config.toml
num_hidden_layers = 9
hidden_size = 256
num_attention_heads = 4
num_key_value_heads = 4
head_dim = 64
intermediate_size = 1024
vocab_size = 1024
hidden_act = "squared_relu"
norm = "layernorm"
norm_place = "pre"
norm_eps = 1e-06
positions = "rope"
rope_theta = 10000.0
rope_fraction = 1.0
qk_norm = true
attn_scale = 0.139
bias = "none"
tie_word_embeddings = false
parallel_block = true
extras = ["capped logits"]
init = "normal"
init_std_qkv = 0.0274
init_std_o = 0.0274
init_std_up = 0.0274
init_std_down = 0.0
optimizer = "muon_variant"
learning_rate = 0.0191
lr_mult_down = 2.0
beta1 = 0.93
lr_head = 0.00817
warmup_steps = 0
schedule = "cos"
final_lr_fraction = 0.1
batch_tokens = 65536
max_seq_len = 512
doc_mask = true
train_tokens = 421700000
max_steps = 6435
dataset = "wikipedia_en"
MLP neurons of a small language model. Each row is named by its layer, matrix (up: input weights) and neuron, and shows model dimensions 0-255. Each number is 128 + 24 x the weight over its row's rms, rounded and kept within 0 to 255. Numbers have three digits each.
Before each neuron's rows, "fires on" lists the tokens most often at its 100 highest values on Wikipedia text that the model never trained on; "fires in" lists the words (lower case) most often at its 100 highest values on Wikipedia text that the model never trained on. A number after a token or word is its count.

fires on: " work" 14, " second" 13, " first" 10, "ond" 8, "d" 8, "ch" 8
fires in: "second" 13, "first" 10, "third" 8, "research" 8, "work" 7, "worked" 6
L6.up443:126102131158180139139120097131196121147152136125159121136151141161143117144130113166134146128137113176109099145122101138135122124138130101132152130165141119128123112126121153100128148108144178137173097115098111143104145168124138095098108133179101128100109105159140095114112132164166115147141118081162141110168056162158134144126142138108144145156127078142106132099166168109141142140147145095120096117127105182102121137162148140103150158130124095113119127126128098117143188149125113126100106114152099072113108103130123164137151111137130116083163121103115119128114120094098083111131151141071111096095099159086144197127093107124089102117105079148117137111130138130142127118130088099143138121120148132109163143141152121153153142150134147117093104141133097150119095110127099

fires on: " new" 26, " loc" 23, " bu" 18, "ok" 7, " form" 4
fires in: "new" 22, "located" 8, "local" 8, "building" 8, "built" 6
L2.up696:157115106093127109101096144163110107095144140129138142095117132111124085105105167134079116113087179137143160143154104127119151142133111143101139133133108160085134079099091118150110083163103140135156144084104127133118140078126141133137115109149119138109131142119125138142149210163140126099160106179094125146110135128124112114142127119171175100143133095136134123124129111176114154150122125095104134204076147148123099112121148098124114090130162145111088143156102113128086135158128162122185128113129102129131124156150058138113142169161160124139145130072156115157147113106102121093144145150096114115145107112099078148123129127098112154153151155110142105138143166154148115137173127117138133120114148128150134148140148120157137141134129114129136139103161154158147143119121127

fires on: "ollow" 31, "ound" 19, " March" 8, " October" 6, "ing" 5
fires in: "following" 18, "around" 17, "march" 8, "follow" 6, "october" 6
L2.up151:146143152149188160135138111100143077086135097157120141159142107124135095134113141128128111141115102154152157125162120155119142090129107097131125166117102145123118103122124143094165113151149102132091124073114145108191100131094129131149129132126139101115135138121142162185120120123094107093114073129122153110115112122131137138133143071139125096102096120185140126159159130152115166093123169112103121162160114134107094095097128097120109132143152105125134101155083111156113149142133106134120126149144130145134122146172121146150141106094118172137106096142121122141144158111151123107100123138135119071139131092101142104178142157129139141157176174195114129116111117124133139120117106161119116112139100117118070112104137119083145100144189140103144128137140108093083170136130130

fires on: " was" 43, "fer" 12, "el" 6, "ind" 6, "ight" 5, "u" 5
fires in: "was" 43, "different" 11, "feeling" 4
L6.up188:122131133133112085128133163116153097115096099145100139100133113136159135110112155134107125158141110149131133113169121115154120117152116104130087122137159135125098152146180112157110145127128138135101082144070106121172115154148150118134156116111112075166128126125163098110111187151093137071100140113092097133133130170130092152140171191134129106145141125133147116155099128094154179135146147128103112163184109096117117113136092143146105134123116121119126095149182118135130112157137099133137154135151112129140127123113155130112101104174143119128131098112150117135130142130121102064148136147113162136109136177111157150131142125134165121095079088099085068101147100136157105144121143112127119122126159103150109111112101133125191147100103114143137127135193138126131131094142160

fires on: " had" 42, " has" 12, "s" 7, " not" 7, " have" 7, " is" 4
fires in: "had" 42, "has" 12, "have" 7, "s" 6, "not" 4, "is" 4
L6.up65:120110105146126123120136109162130114102103111136107117107087119130129157145208113135140110113123175109131099118126130105150180102108097147123149126091127133098126085132126105155114159140113177123126142104139115131096128147143088121138144153134124149158078145104161140113148117197104146149156134115162157080114126110122149134145116156110114127107113122140113110094160166130125158149106125151112103122143119119086113132119115076133155082074131164126126130129129120158119151117124103138139169149137074126116138118134128156178097123154137100123119104137128154100073136103149068161158132111149130132135118158138141158119117136128177135131081143106131151116179119088143148158147131064094165132118105127102136110095129167151136148132083129140135134176105169135150145152156078

fires on: "ing" 37, "ame" 30, "out" 18, "ome" 11
fires in: "became" 25, "being" 17, "become" 11, "using" 10, "without" 9, "throughout" 9
L2.up667:067120130114167127148144128133127178101141145131123159137135101131162135089122136185110149125135137104157124143120118124086166118119155136146151104155128116122193132123120155091137103149119135101157122088097133147124185074115131140146117143098126156138142128147177124120108103158126122113140107141150145149123156098097149127143134162134125157122109105126157106123162142133103166136098104105130148097154124094130152117122133159115123083121130082123152172131128084132123122170085116088098115149136130089125138109152146126110152078127111113137147135147098091145143150103076153143123109150098114094119086133099164115124151101091149063137118146118124151119115145081156156112107160131071124133124133125161114161089139153149125136171107089118088149172118143113157086121093119

fires on: " season" 27, "5" 15, "0" 13, "6" 8, "al" 7
fires in: "season" 27, "1985" 8, "festival" 7, "1990" 7, "1980" 4
L2.up357:170146125091086145094134148118124110144057122144099120144103123151152124113112122151108125106163104137163117143140111138182128128106124126132148112170106144120118124104122086115133162152175135123128111102094134082129081101110114133122141138159117129112117155136145135101119139154113132070163095116082137113097121114150134118095106149106113107128131154138158116106081137119146161138117137082112144160128151122095168109132119155138092121142132157129119102133164133174087124169097097159102146173136153163134138103147113158159135135095131143163091137092133115117158128114122135118146153164094087128166117143117103166109156128097138094161147145137131195094121125128103126079143130102140137151120109112174167121124108145089115185104141122155164178135151181119118138144133135

fires on: "ing" 26, "ft" 18, "our" 13, "out" 11, "o" 7, "ast" 5
fires in: "following" 20, "left" 18, "throughout" 11, "your" 10, "too" 7
L2.up979:086088082112140096160107133126128133125115134125110147118139086123164139125116113129137134074084134090157116151149220133171126090147143137173174124155117102164121124133155136142154126120166115108096104139130102142114132100128120142120114069135108112112149133140096112087120099105097135139122084121109116150184123164110122165148131163124145143167103102122103160149125118106152133124114113144091131133134075137131141107116117121147193136181135114128135112140160079153140109098097080139098131105126140138097148112134152140106111175144116123151162115110105098146158096088124141157118134116082113113107148140156148129102155123132120134124145111150142131084126141138135148133170129130169129200097129113133146098150139085151118121138140110111118147141092173119124136114152098

fires on: "y" 66, "ry" 14, "ment" 9, "ies" 5, "e" 4
fires in: "party" 24, "ministry" 11, "department" 6, "agency" 5, "constituency" 5, "faculty" 5
L2.up535:175154134100109142123149093122137090177146135166113153114126086125138118136140152158147159116121105141126128167146106167132144127095134117180095117132076102115072125126082131131153128086137137156086138150105133169077081107140106091099106116133113117123132143133083140139146132142142107167137122156143148143116124144100169151124100129122132142126135152140094134142085131117122164111093131133117113131176138136108151157117128132088101109148148115138122103182086125132144120127123093111105136148179140106151132082118124124119114118169138137114169110102146109131101121156119125126180156146119121160123133126092097136154149127133161105152145085122150124168110097169169131048118139098170108109075111107116151152143114144083168100109132153116157142110150147154145123100119120